config.yaml
norm: "layernorm"
positions: "alibi"
lr_mult_down: 1.5
final_lr_fraction: 0.02
dataset: "wikipedia_en"
MLP neurons of a small language model. Each row is named by its layer, matrix (down: output weights) and neuron, and shows model dimensions 128-223. Each number is 500 + 50 x the weight over its row's rms, rounded and kept within 0 to 999. Numbers have three digits each.
A block is one neuron, or neurons of one layer that tend to fire together. Before each block is what it responds to, as a language model described it from the Wikipedia text at the highest values.

Unit tokens or unit-word beginnings directly after a number, such as km, mi, h(ours), k(nots), kg, m, and closing parentheses in table values.
L11.down73:432482493423555536518541522484522447490455442590575488542475511525496536521549479465602549626560527512463555410496420461538514512527480507470459507532495437463476499503394526501526516535529463477456610444518530598471499491400538457567516425477448447565465365501576479486456464528556500440
L11.down83:533548532491458510418501535502411447543482407525437452466480486579431481387585529518483418504514437465581577602482541510525539501544544504519434524482594492504586493531458454531514468502612498462421444519529555563466534450577560501457511535477431538499595507465528465552461528506471455575
L11.down105:510469511410522425516498585514564479602573451512392531485470544509524427453522338469610461514523521547542483511447401510541474487485456487629467568482429406538476517480521433455535485439466439514397557590522517510521456453565539473517479435458510492506488552510525522481583489473448450480
L11.down131:466515445570431609480483467533532650473531452533527493452412494446463560509534528455541536646432469501400584495554515535514423613521464457503476533463479482506549445489502556474465604535466499522542449459495439530467537538488458542556489456540437477572588512527501434352508459551472455531
L11.down226:561618449564453478421452601419506520478530485535555547478557462584526453575513617552511523550471553583425436389531480533452387461519466571438479509556482477518471504498417484452566485438468549501517474506493556490534545483524517579501482495479451472576536472442480454536535583552541473456
L11.down229:542485520443520533431470434522519480435468564464499463561554580400479419520471603486447514498438464472440559518557470538523485508444581543434557443473554535530474457390475534558498538396584543499553572511467481418558558496468500598483489586492436471445508438455536425492397529507439516573
L11.down259:416527463473465567571524518514536569539515503496471509530477580494413397538537415532546511539582504497496542442570445489449510454465445549463417474491603531511456484499494493546494644488497493549539504487514514539553404519505554413487556415489608482522421437471593524469548463543467525573
L11.down558:496495444454515535438499513587468531512363507475609473574474399481419436498577587566495486502556577460449556523569499481510490490480488494496381445540515436516422487571496591453588494440553475490462509511452477479570488506461453499496485530567497453550533541509464476576499501605524527448
L11.down585:546388527458459512509449532507539523522459467494507499430519624528508466505552594429428486552530507517505407560399578533452393476512410497499493431460571564489474465576503501483447523484510511429509436470578519502512452413507412507491409431463490529485526628503556524583484423556422456510
L11.down632:570423403541452518379458446556477534453578500407502517499473529512518487556517479535582518569493431454579443620530559560555475456498453533567529522490508441479481430389420532503441486544456560582513482476490516452430485519601527521509462347596402484541464468553455516536529468550482570474
L11.down637:546568416445422493492457557503554503527536472424459542547521504435511512506436495473420398511518502542489467471524438606474410480584525537463506445544506531538522619388553518579541560448556481507454503502502477466506474444498480504521425584496421435500558554385573568471491452519534519524
L11.down675:487477504561515557449436554495502503537508571523478374430618495592412578488468582453429511505533524530463480460460548568571424549483555525510548534500451563560564625571502497509461494518436392544512455453594518582548477496528578547506518553524493536555442478426423475478498500559505556550
L11.down682:492553531548577536522492482443626490380483533477517567497573440479351454542465528452503578549516550523526448489491515473395501458585481487633425499489517421449595500440454519466565539577477489583482470520483499480444475557462492449424479509481485429497500417559472489458482519434423453566
L11.down723:435460543430556524511493450424462488548403545538440535533525459490400541499542490468509499661479499433503632603462458551442537541564520550590448465488468472463597435472527560488446600476459445520497413489516442513432544478490532611477453533489529485505474491513445528478407535577501495557
L11.down933:463500504457436550581553505526471500558443539532586436388443462497524486522554477476484432449510532447491537514471466464481455481493619486442436508567489535441498563547466478538465532457453511378532528454450449509487522553529493524491485513529529383521588559594525470551493468568440447536
L11.down976:543536527428465509453516463487488421559537534396475444453562483537543416453405569566476495573499603460424465586471560488449706490586583480477458488508465417455497513463468457480443511603570529506466516466425534533473525450514499520561507454478499530446525466541570422595413536491489546437

Mostly the opening piece " st"/" St" of a longer word split into tokens, e.g. st|udies, st|epped, St|uart, plus some " that" and "Pe".
L11.down127:537532527521559573516544393479507430445529505406475541498541420506487550490577527657472539463497481497464595529529514433492509496477406496536440488526465604533455451459442609495612487528524458393498483547549423516474502544484502481562569431527519510427574416507514516528487546500529571465
L11.down183:509577460449500467452569412412437585506501588441582492559569553438564499494498539572479466452458453520586493532514538582420402431497518554438560570526575447567529568444437511541466477506494484513529554497425496515473427506504494489507476528532539465479501481468518510475574455489401444525
L11.down225:564584460462521532464488459428491509560456515331491480558475505563587453553480405592538484503552505473454499517562503595474364535461446406534427472443475526527562542414478589520500572465513569558506550533456490482476500524543489520381412490536483505475460456546496586478482479469536529532
L11.down335:498541556506545475497416522423532472444538478527451586538493497513534563506511631502520446651566462487511520506512573604376498526588462501470439562571515497527451481499476548523598469578462507537469547533553467455637508505495427542497341492509489530538481499515474491462459518499528444496
L11.down380:507500530477461575486466505437643440535528446537532484585501537505639440472550544472597479461604555555523476479544526521492520456523548443455500560450538555535493534478440480440451444454454530503495513488449574438368391505476454462454528632510521477385556508412484431492467401520494578517
L11.down389:436577441535525437548560535504379534475579632470443503502555443598441506485457546470557502551509456440391469498432488437507610529496536490487551550524513488500532411523497494522421444505487542380500411572438482501478545480477437539470519518455470501399505527578573523522508528528448487456
L11.down401:460507478511489486490569526499507421422481499468506539489397443564485472533482526504448492560424513523581449572506554510467511571460443465492452468527625541528555471401554433451525584438397539431496459532463450506522450525488463566460613479397534552538522522517522555536525544525527488560
L11.down492:352586459526486521450511532559529509454473513537464545564468454563411510462524459556583424529582475496442486417438577386476468505467490494497475494541503480438512487458536548541460489372433509480348486490592549531507584556553432422527458508514605407503562404435490409532424468591490497523
L11.down562:403534503533565447597468486473438501456567471496430428559601556443416465464556569547498427480548535455442464567496379589503498554513439558497436446532596475506463457537359502518536417476546484470512457399550500456487509507475387416433452501484483530505515435553559435557472513461450501449
L11.down612:487580472514415439526566486431480549508462599456458580552413516547542449488514491441441447535510461495462535532538474509448518549441503497496418475554554512470451541480480475452484510462539532504610477411454460539503535434462475428382437574480555593528525511528459445512453411572478542522
L11.down673:442490630514504601512559603532451497561465515457394458535580439520543500506540452568439471508468538492542481468496560498445550455490578427511463526579450472539430443537613441483570568484461469588435519527561534421489489466442561504448595495526455453557384449431493608460509497465438575571
L11.down681:437545488533576437501420445406503440532528521476425541503506452474387462522519508532471501510580481480513466518499467466502486457461459507487456551483481486626515492481504482468494496524511462494549526548464526444566533459400535421500489521543530515493520397573547538568441497510493592460
L11.down814:495462573549530522476488443514480499497498553569493457438386468467521411529515413501613500578385489370564522518429510545549552486496520495440587645478465480499466543561526507374439508483411458582436519541527528560434553559516441464554579627518412500603549524516502435465550487594504487561
L11.down872:467511435497506505455569452570486436461502535512506413523491506460416548525492414402368555425547499481541606447434538562465478461484465547575573456521444474442439505403558504521560481587453430439452501455502439585416589469424500533443496554482550507464484488496503548466459498494604465533
L11.down981:538472518567527498570538436415496583466555516433518509482550516470558501481489603473549494382553503503538425511446507495472519379456552491508462506472522455534470537479445549450535583496466487490489470444500596483445582432574509536403500626432519478505487563542404523433444528505424566487
L11.down1021:583530538506536449462484595470554414547460475483448543499440484554517583508554476574534547499468507438540558538510433532530498475495446502425496525387523549462496485321481485533413429472584507543508379541498426436552466525517488512471432544475493556558586444458459403547522554425423514462

Fires on the first digit piece of a number cut into tokens, mostly the hundreds digit after a thousands comma in vote tables (4,599), also century pieces like 19 in 1948.
L9.down4:449572469548452489520474471409528437531451550523417519578523476554499546418413480583526495544450474466494453538477507482557468488475466532467540515542574500383564526484440435535515592459542523558543510416460451439475487403527466518487505551507425527457548493538470535477391515516533487636
L9.down68:417539470464455464525538564511516510565500453453517503509514553563448493511498458471452513472491507525518577511457521460527480551517622511586568492573466502512568561446563448527620427533523523464488505499503519470533457430563537437593378466430434518429558456492484493574492457468554567518
L9.down311:444556519541492543505546432617497401482620541483513470546563455528473435504475542502522428552514449457484545476549466502486525477548552574523532488499494398425452571560516580508340471522506502473538430524537538474474552448402431532480509512439473551503503527554485561482551487580477481547
L9.down865:454572441513540496545538516502468444424499485491536425623472529527465453471481495445465474554536461608551501513457545500452499511501507545551584438507469524468638490522593549551466470460546478485405428533523481495548548469401584435512551555479531480498427444470609508435477476501533421546

Fires on a word-opening fragment, mostly "st"/"St", that needs more letters to finish the word, e.g. st|arred, st|opped, St|efan, 3|rd.
L9.down369:534465413443570494552573426424584517438544569463403449543492489590529524481507537495577426597497467579393485453504581578427462509492518588534471487470442586441466543494536495556506511510527511440490509538467503479394506536516510467590478441481430487392428497451478557501520518624448575553
L9.down434:619473499465552470474471484442499490537567489475534580517538535472443469517405483510449505555522461487472529535541510489565489452518558472530457449446523475442522474543490397372455533496474569461507445524442443550495445562546389557512501517524539594542498418590543405581494507533461524497
L9.down697:417474566447493476491503460430533425522523475514433491564525545519500512425481459606456455481427515447451560477474536588481437609427531538497488487570468435556595534514521594463552489502471477525441530548490509597595459477535511502495529576485452571439518506439478571518499495517519539456
L9.down915:489599497475466657466485524411522512482502481447479561541478475513453557365496548473460436480466529546492411537443500517459619526451495489554475548546570506507503527570503558491503532513507524484565529478565492497476504454508370492456530483511429521477493428474486491561551446536532490527

Fires on the token just before a person's name: table pipes, list commas, "of"/"by"/"to", or role nouns like aide, brother, co-competitor.
L8.down401:484465528423492511557517500554517505447537520514604573663488486610451477505594450490466456457425534499439484574538499470519477549468491454388544500539508486477596439612513557473478566479469509509506584464495434490565401423427510468470508423550518491535477513492497510636477454585547460461

Opening pieces of words split into several tokens, needing a continuation: ty in tyre or type, I in Iowa or If, ci in reconcile, and also the pronoun I.
L8.down505:505484447513508398547433489514496519559629513476561541570535478428430459466470432541580478500512477553536498469476423474523528580448506510575506514508495474526492581552503488478427547488498457455487488488516558469516540526417496448531454463433414626434437486517431460512628470531489540544

Decimal points inside numbers in statistics tables, census and election figures (93.65%, 6.7, 57.49 m), sometimes colons, dashes and mid-word pieces.
L8.down165:474523454552540554584442445500511491489461479443510571565442457581454474476443479460538427442468554569407426519457498516502574502478510504465482478540460462503502541441522424472549469563552505517502495433476428535566475511454515590551466586461444542597478498441534474429443438550603513418

Decimal points and thousands commas inside numbers right after leading digits, in tables, vote counts and census figures, such as 2,915, 86.2, 104.5.
L9.down404:576550477557431486438487437490520540533524431528498470528481536423522521458499526546417523443559547546514330472469472579483568480551559412430491528509439492553552482495522534531547511501481494526572526487573573361429510451448600423490475477537546548495498495497521500461553535411499525430
L9.down465:476485447522532479523462477526412458498556588552571591571533557425528544499576516446558513496542437454450533537507534556495469531489431531460501507452470467488540556538528504445560503520537499552499563497525561510496395535524507451446514547559580391458479542456439594526538530467510475481
L9.down509:509495491522574430488511539561539550540490416507474496597404502495520482529510428422467520525484511487441421439460463487567463449539505491487486502523541535497540504434523408472529538534450455507561517500545450386452492550426477512559440490499427550516474507458497553379489518565585490473
L9.down995:457513483486462515404531597541489488520461540572408505558454516475555373481498534568528502588514488558522374555490564393464520570480451474513506529428618559562515559514544489562392616581412528506517461493505526517506553529516468484523498507413476492465516558488451509539425557462561557510

The first piece of a proper name split into several tokens, mostly place names like I|srael, I|owa, Ni|caragua, plus codes like I|ND.
L11.down32:512479513545494583352468533467557626475457552468512428533397425545543470454488494473539524486477533458436502535474572483551530452480462511437570475517519458459536475512517501521561443488482520488476467516535596445472524452487398393576566573570604485487449515541486572506562567504521515519
L11.down357:522472458472522606560523489528545472531491558457471504497481543496570462503529473483563509519496517499476562511512457380374426476489470467552579496545578489432509524558497582494450592533409527459545534647465499524530572436459448403560449456443443548509490429530415532546536497623509542507
L11.down463:518543425553556478513470518516467517547594486514471559539453514495428433499535504555551548511520488452521622474412481547426556504500411470413431441406535507458470532563563494460554477483443548536484481447513444540530479597465578528519372531550463480545497508470470527515406458552467470512
L11.down537:502475573499498439505560615485594497536470492505476507476549370446598571566492543458442498551544493369443519483499536475487490562460476416466525356645567479573478495448461511445522518473551418500448556537544469535488539532505547506481484480525484434461476445506528473484510458592519472485
L11.down571:482472526556411465509452422438465524453513483508505458452633465517448573446509453443580520489488570580512503533540458534660432562451481551505469529523470544526519489545557480517512433511493538464464460507417438542545492547428420527491567556517456517570525513450493565461454432542514435526
L11.down718:550474506468497389543503508547512475426463468469543578512505427506453593490566483550449426545536656502509568530460590494443504488464438505459517501483564428539494571455561516433502497494531482493474397552539594463543499499472523436456539519397524477481472486503514513482470505519500457480
L11.down742:609533481510540466475462446533475487501504538530554467522514543526482524526460508537372509621476514541605618455503443461436469492486432384469542485534503417505384463518518581482470497511529496459559460496542455563459500530540381474559433646462473576467467482564513545520492553497462568526
L11.down753:483504468496420491565447514517503460466447458544483480530539394539427531522475537480496494461500520456504631564418379506502583503492450501498535477526482507583506525490500575505559513403484418513492495440451556450497545402576563544573515504537519439550522528513576449494554583520522358484
L11.down822:501506513409519517450515491495520444492507573569487488471450468591481506559453486498428466695450515546508451547441468494493520521546465501567475473463437630449560439490533608482481554583403436495534551489506554423543450400433497516485579515551448571471455523491490513497445543498493573568
L11.down833:533519603475520544489532401525441534542449466422553468514567521492445514438476494571570507535451503440482474489517520495478513544548508510461474487482433438493465601414443370546520462435496545463504421504454520415551479438462464526451471599528513546486555578542564544483513445449510517421
L11.down846:497520588522524456497666514524504513495576512463466483451542476507546512503426474467528454557490536497479508484439433549442541617440503530444523537438399464511529551461617495477519557424371464548496518533583468475462493543482455422501563505529515468452410529520520527531534439452520440444
L11.down853:526501462469467461451533381537413499592521553505552527454454502494498525498418534550451514557456511523600577510539463631394475556487437562585553442550512446570522504492547464595431483453443452463482406542532537465577428542458489455373471501516475563575433516479550471492456526510430498488
L11.down894:599444552489445469553454396509494469444460514545574452551500399506450493486560452574583538540436533464543580477450324416545469557596517459478525495600521484459462530497569467437458475602491458424514508555507428467576521526560566411397517530489508442453589513585522423500525454512470474535
L11.down947:452486530465472495518476489543608527484469464489465526511490504460463403538556464459459610564528533488446508434511488443563507465516474424574525548490328451451499410432598457578510513524503445369428522451497449504530491506499559508506378474470567505554399445536602537512498529424491461534
L11.down948:520457514507528453496361511540563484500507575444560437485487524441535442449522520460504426366524568529454609515512476457553459535494473460480516485547567403508416544431402534534551620556473473383506513454507637510476499537499419484503473542546551495540521467515516524485518436474519560483
L11.down1022:473558539401488448490482491466538494455521485474606473551360471481557567518552413512509508603390426513590524558431484470498444477478437433431446447462443504513516514504565500538523508567462523493514495591501514529628566474500524390480522550578479535510583438582463560505522509579442448572

Decimal points and other separators inside numbers, mostly in statistics tables such as election shares, climate figures and sports marks (35.2, 57.49 m, 21,117).
L11.down40:464565457502505465515577508497525546462505479510429579549598577511455463467494541473459492477540503524440483470509520438496475515461494457463473451512424501370510413516500670573557500508491506578500448518509469364508575570481414539619525554497459465462485405469519381493464457474449507379
L11.down70:425445453518463463510506464590463623467529494530567574556471482425499518487547531507412448437461452468542391503528465479392512510475566469401365476580552508477491553528490527584406466563485422464525505550548525496464439565544446556408548565472539523468480520456431633446473606480566466474
L11.down120:485504416404398536515595455418624547557536530514457508543515512466454590457522500512524517399402531490579457480442487506434555498535478452476475574512509630509470436547488529537527507532568482510514550478475498438500487560513461511554432497485521444459532487487532484439566473497455447455
L11.down153:524533475364496534458533445477468507481504472519415419485474505524517440447458508427558440524507538551487530461518488509525499474487614542476490609508514508504491538504521566531497474499360561435472550534473509526488475530524415398501469631454549609450515453538540489582499504607545433479
L11.down264:542528514495522578465472442520442386475452521489526479512439562491565490587503460551512471410419508564504570440510413547462505576610487507536462560413502518499453552463454421411446466462441544422530476530499522403502538471453472467503426500492509455529549567519504489577567592495575561467
L11.down291:563421451447588555451526498464495491507452441556564509541494521518590388443477511422501525542492515518487441513531522428488475496483487491469480451525459517575504516463550474473510502499524412465549512602498481458473438468596490554600532493477471545542543466452531392438511533474522519573
L11.down496:431563479525486531511461551508509439503435511509491496513373532475487512482546522422426616536527487507521300549582545477511566471516605506344513574500428525469501419468491535481493367561536420458527615499474441515547502518402550501441403525447539415498467557539452491498519514497519534579
L11.down532:536451488463513469464426567453545539596514441493431412575525592515457547489502354520591512552436461558482413565522513484561412569479584433544439481492567527530530396569568470462494464427568543445414467617441425535488550519520529543391434478437477537487509489439441453488458415534479442531
L11.down546:553487503410510522516503461585547418479553553464530554606532565529595433554513473511502547450549497676581457527581520500476458510441436534502491611518441547411471561439484472412449445447448503501509515409508565503544479389428426462562471520445463491472540495408534554510512410588400408525
L11.down575:439449485450535553548513488462517470461455530501476544519508545524432523514484441450496421533551492510482250535462515414481567437495571451451505499555459426521571515512511561511559508511471469542553482544546503477572443515465575524465530589440423443485537457467520499400583582510569418516
L11.down713:529473478490500496584430449501524418494524504525576464385564404559408539534438470466652435512531439526598445592426486531592513517520573476490460503503521407467474464495465471506496525466447589525425552486491455512482538542442473450548505581517517512485509511505496476411425443440479449530
L11.down831:475482585519418501453528434518501446449467562498547499511456555515506514543518474552425527457502567454506497530494458490503540438560489472489467552534539550572619489507447546511480487447553443491410476502496560568505513440490462439384537435446483503500482559495494503464544492387433606512
L11.down878:534521521500574586455597542524453532508456474564568517468526458530530527432586557600462556533498485474547490433416532460543543559509486458523465534444534498470467500548529442439528509480449558392485535453365518397419554509475485477537521547518469465430533439506516475545564440462544487475
L11.down896:536533488460506593550530474548565441367535500555525428577362459533545484438574478498575515525432541458568378442453448611429487435451522484469511581539531431495523447385481501433488506600492555433502469509465503465654413501474481437552530530499517493538450524596431513451479547506506439589
L11.down944:587466507434586554500500493516507530503441558507519456452534539461527468483540497526486475609530508515521524500507500454523489479624600491437440511620400501543479548537489534510462533480515506446554611526395483466544469494520424435567474464451529461529462456626484580467525504498590529403
L11.down989:563431456461507481505661506536494456429503468534527521436484521508549374516479455591456481361461506531456418534516546486440526418462549600623611526522548521451517572421536488471556439507601467538513431509537501520535448476493418486439513500509589524527526449477428606492475537460492503480

First piece of a word split into subword tokens, mostly St/st (also Sh, Dr, Li), often names in lists or tables: St|even, Dr|esden, st|andard.
L8.down825:547527509488553483527501490518420532518557507524447502557621367499437487431487509474613447506474351446391584470621490483498543476482522428515544430412437568518466489446498498404493437458527461501545452482516534498431473408366517518419521467574561535520503468595456393482448560512572389485

Capitalized first pieces of split words, mostly Me- and I- starting names or terms in tables and lists, as in Meteorología, Ivan, ISBN, plus United in United States.
L9.down58:479488530477638385462530448486562478626540508532438552521473489481544583458499548438510451438502515513493515492514519507474502515497549449526525428532526527441547546535545501487420557514506488459513486443612462439525462519513414496517441530613522567498479498490509467560448456464537499424
L9.down665:577523499478493479500552552503514490531606475473475382490581485436503418514468580583543438554541536485591572536503532383423395521457456371538456445595486446409484500503484522640501399486517507432471412435517593481475596556446364435540468476435480546535536466456570413557462511494395443507
L9.down749:483412488502486550483537487522498527557547512499455428496568501492462459538390424561487464553514466423486490487500524406507471547433635609464487453478468543443562504587470528485442464587545593493481484477577436505431537549473452436485490546502475498531509459488454525486493452503500524470
L9.down959:542420515429461433494564586505557517479499438500504495524498463503516431461462557403528479544505499529605491456482478523432563447402506527408541545563520561584467391489490438515479448512480443440526467514428444500632494622514488458506475497482574560477491531519434474533567475463508525498

The final token of a person's first name, just before the surname, in tables, lists and credits, e.g. Barba|ra, Sus|an, John.
L9.down44:468521502496459510429438530483532468604570577494513443528451497483486501503544506413417531440495434519505504486594445434469443567500526517504410548488448553503530486523530510479506403545474494542371506491528445492557589480524621537477527520491572473487490459498534595529533520544460491478
L9.down155:522505514448505478488528575524529580463520515522475583578454472542469433498470487496504507466543571590460601490537558513521507496444438525540399499546521493439465386547490525450454465452487452465517508505555435472561509476530547541472488497488482452410448500522355578434558448591475460393
L9.down422:441471514542449495452528443486561480555485581500519532570537496399556417546543381477487509503436479513469470523480616452535524431533497514437505485516504523518402585550439528541507485547603515499538482532524567583487468503507510531496480434588520404508525533533464368492507502431463585504
L9.down897:604448494496453521484560532515500536435404533530509643530489523465492473489426477386493532507499505584438521512481519539474560501442432602430478500532466500469486512564572460479474514499435514472512520358512450536584477478464500514441430434512490500534530547557443429584503519544424487502

Fires mostly on the first digit after a thousands comma in large numbers in tables and statistics, such as 120,168 or 7,118, and more weakly on "an", "and" and "one".
L8.down630:520542365519478480444539554483461443435515555481560472619453448619492396512469568474425437519626383576460465544539525529562455476435443476509489494532440489492497545459439520518558509406592538467509539400571504469466469420541493468497585472492471578582538509510403551504506552536555527454

Unit tokens after numbers, mostly in bracketed conversions and infoboxes, e.g. mi, sq mi, km, in; also assorted mid-word pieces (St-il-well, le-mon).
L8.down869:477431457609570488438495621561558522570443485477564414465482573451452576486535469540471551465552488467490569489535529423478537421462555427460440449395523527486538460524457590507493518504494580462441384574542441422543490561441512593502535515518530450515466552500474439505509567531549528487

First digit or digit chunk of a number, especially vote counts in election result tables after a pipe or thousands comma (e.g. 1,287, 138); also years, dates and measurements in prose.
L11.down74:448542392537497499466444540484551520468538473504463423474544550528508393507483504539445486505535463608470424515454485505501516446533533583405530493492561521564440531430490502455476560469557475469534507518416454404473555496449561579536460570448442498514526556547434426489470473507508541527
L11.down76:617447514499506578501516483510508376464457504498513512559510538512476555497590520556483508583460473524483319602452427463508536455485540431513431494550504523514553495465493478401605597511468537525432509505472464445489516532427587595431485546455396478532495433542431510486470447598534540484
L11.down84:472494384495423495563439549510387484567499541545494460520448465534639491518458544470469542491607473574484411499574522486471456596507442505474554442511489476521400546440463442519421444455471514506484502476635538470490558493394527402554473542529540599466465560420565489533487563465544524515
L11.down91:459548482545482522547528435474495512557519452417443467516511509531434550459627489509440441408430536447554558560505494490422527517461524491591516447500487425598574595500543445434521458597550494502656530565500472450490550637484557492583517497452518531481580509587629467454512413464540562514
L11.down97:427508590477394442468565471484512454564484553393463436499556437558506468540464485501582529333505510509499499487543589511426527567539506580510558478473483539538633498589455444540569462540474556461510511412412462600540437569479490444511511523490576456539518572528439477587496539504527523580
L11.down100:428500419612435440552468452424504584497474468507511473528467462558524517499485427462518474353425493453491430550489517476495524571555566576497524453529462559551502473436518476454506527564415577522523504546491487467433390483420515427510450467483553546372639603537468547514477460584629485401
L11.down118:432527518473536449398523541488591492539566407453554487541456534532527446518489477410499566430516525472494446398540478486413501495511514451432499493514501477570517515513558476534520469573577504544460459451456546482532485555467470548554466486462473434550440569550472440489541545547501533490
L11.down185:508436516458416427515442500597557590434457583519433532414505556517599455512506490477472478461439517464601372416476494518552516495515502524482513385456581535538446458484585585449533446509508447468434552481544470499590413412461475462569527515457528522493524491455521476455435532447529586467
L11.down283:530521592430464518524545422422461412525518467500546506506396488399520504418495554539518579392444530402520391558591498518500492483487445571517567537432574560549571519487530521523415528527496475521512469497502516525524417530502503514484495555500545460461540473555531545507494526405380515483
L11.down289:502468643455589482441520557499466512526439445415566520526545489506421409486422552487487470465518526356398481457609603541529489402486503568580438465542515466495518515506539497490522481465441468511522542540460520523488571505445540482438470488500477492493479558497523539570503494418611576464
L11.down656:476582364503447550494519499439497442491597539508450525536439528487458494476526523552504437612571515419527471520472567569444465465504476480495471486490475578470532510487394549421523496551536557516544482560508438611505550461466556499472447511410515501428512528491428486414584468502537582532
L11.down664:547463519504538525514430481551505495478426501515460510564550438455521481451509503440497508650561447522489312515515525553531524415421477558481527497503458504491556495475518435470549485524576449519561611494538480484456487499423391430448458453457565524474440518479460460482459531508493547509
L11.down743:486465494475482537461523601526628503517436501586451514523561505520509491478479569472557536438464527588466391465453506471460456447512497565512477451519532546477529549539442510574450550392468494461559561430446528445499412515517490454529480570494423352516459598590502546538437550473583552539
L11.down761:438549549538496452567579517481468476509467446457459562523550550485574529483345463427424604456473548491430388547427460377471494549523578557412497473553524452538510586489574468531468447452471468557445473467465584558413393544456470448514524451546567511528501519543482553451456569541548460462
L11.down768:567500463501526495480478503523526476508487534482534440439429400529539474488502481549540489530506530371583280404459512567464498515584543469525548520484459506425612526359537574535426458464424543513553493536492516496450542545425496456618502749509493477493457540519401486508461469552502507557
L11.down942:484470529498461472479503438531486541445444561437529426447546528412542419610489454543522476536579575506512428499491556566536500580526441510445576419597474422531532533560577513562532495444454484435508514525504539528498517488449506557499529478472406574496385565530454391420478519498471492487

Separators right before a person's name in tables and lists, such as pipes, commas and dashes (e.g. "Green | Rhiannon", "Morris, Toby"), plus name-internal pieces like middle initials.
L11.down13:492486386497390486512541511391504465487426574467482436436518544472525490482504483448477461275496505471558536538511459401489511565498515460505541465521529438556534450478606472498570553519501469530436524416511521429558493518510549514422547563438520517482489422513499560510577482442560488459
L11.down62:547507518502491501406512575432557552572500401554514439462439501450728423533490492478521539264484633506572494516478523499478411465499455498460493372525505535554541510501580564480514518488464540542513541456430559464484486546478524515540538478573478486562536598487418476565529470514491474526
L11.down111:555396492525527473526434564512518636561429541458527562591471396477518505392501501421472454485511579571498551500535489509447364603504550575520456489476559556454530457485503515514519545521600426410565519493476571474495372557475500532507456409521526536512448545550526528528428538552473415515
L11.down211:514416552516618444591375500574485506465492645563559494441554464541484557538460546450449477490418465526442542506494438528485554509470546551516501522649560520570480506426524570469501555454516585479469438461552444472388517516413527477542492488400469546528483614513508562491566503577462487577
L11.down251:512667553538532509484608493437442592433511475491477534506387419461589378493496510483499486446579544560539448435559448479455414443460517549450505481399538424543481499549493474473511424556537489509496514524552429567516514524529578491417477463451436467531514448548516481530595509536544547453
L11.down396:531464482442478480595456538495506496579583563485535502504458564560545471486483495484402477450402469493533445536474468554511464562575566522500384582472461490543441493537487464480505518510489491542446563581480367401479486494588537470432449497485500443520464513522433467516426467528541567558
L11.down464:397545520502542560368499485461462408489591421509530511475498545535557522457529577427580513582499459393520545502441502438450551518540520427424468504448424587531537564456439431518547501520613481613498446411558505502569483440433507469397477550557594476566517475469465427497407501521597507524
L11.down503:443438420465467465537455528452539557488511460515449592560481419551511521567455457457533537471526523508408479472398493380494510459403442603473478455542515477519525509520561507560450508529457545480536441484540498455520583431512560528441470482468453535496545468549556512534582529468460512462
L11.down523:518447584463458500522612486477458485496483462402524560518510550473605531431465461573505486383479519619493545435509482445535530521469467526455515525424413580554526635467583500587543510537561440504562550486442408541483513442520474541413460559498445524523503594471578454496535520502503511456
L11.down535:493528591457513557502570501521355448537465506438533574466565471548539432552527426430481486416576501512457463511513513510448459479561456477448485483470471547482523571569540456488559421498494535472491510473513501519633569479445543436463402498416432538482517473497444513580474419578522438510
L11.down584:459573477492561463526550429375524484493473497459478487492458502533537449550523538471440557359557467514542580521577418499563521483432417491471396551477461430589408489579477588548514455609500613547457495466521438477497535458527509578474482575417543478340542507429454431378451544512521503514
L11.down597:532536519422500573508539499459520561489455593535558581422433488460495481409413586429453556401548546477483499416541536467549545507540451586490466469518495524487554472584464547439546505531426493552461461506445467493435593366478528563560503424511553534415456416451452594476561580559485533555
L11.down651:406396504455446459518472536550569540561548539475584564474419492523495484433553548525520479466533419479521520396428438526421527506487565436472480528506428482534488438487526583427426545460449541546445546471535572543615473554550487459508538590408485540499525509456454522440542499541496539561
L11.down737:427496510500449458473571562451426473540470449402532577537480507484496483512559408450450503419633538576501309472489528504517517542472582515486527491515522536551494570547446526541490475451495603422505394554512562489463525610490557516420491531489451469406519546502558542500525507467567468616
L11.down917:360536583544552498459577477454531494473596476585453480590504540442563562490494462366483532469474494512560354396566578484476469521534449507498509460547489387567412489509488438513475476517453501471495587461450469508447548554536531552524508508501523495535494448456536499519542433465530521582
L11.down934:504543526456396492600553486518502556483576501502474461440485574464475489557449551467434525508540502545448523530467562486524511415523521514519576528495394487475483369519472564457465554507544560496503458520464630476479590481482622522508480552577445547463423486510425322473540551499491461515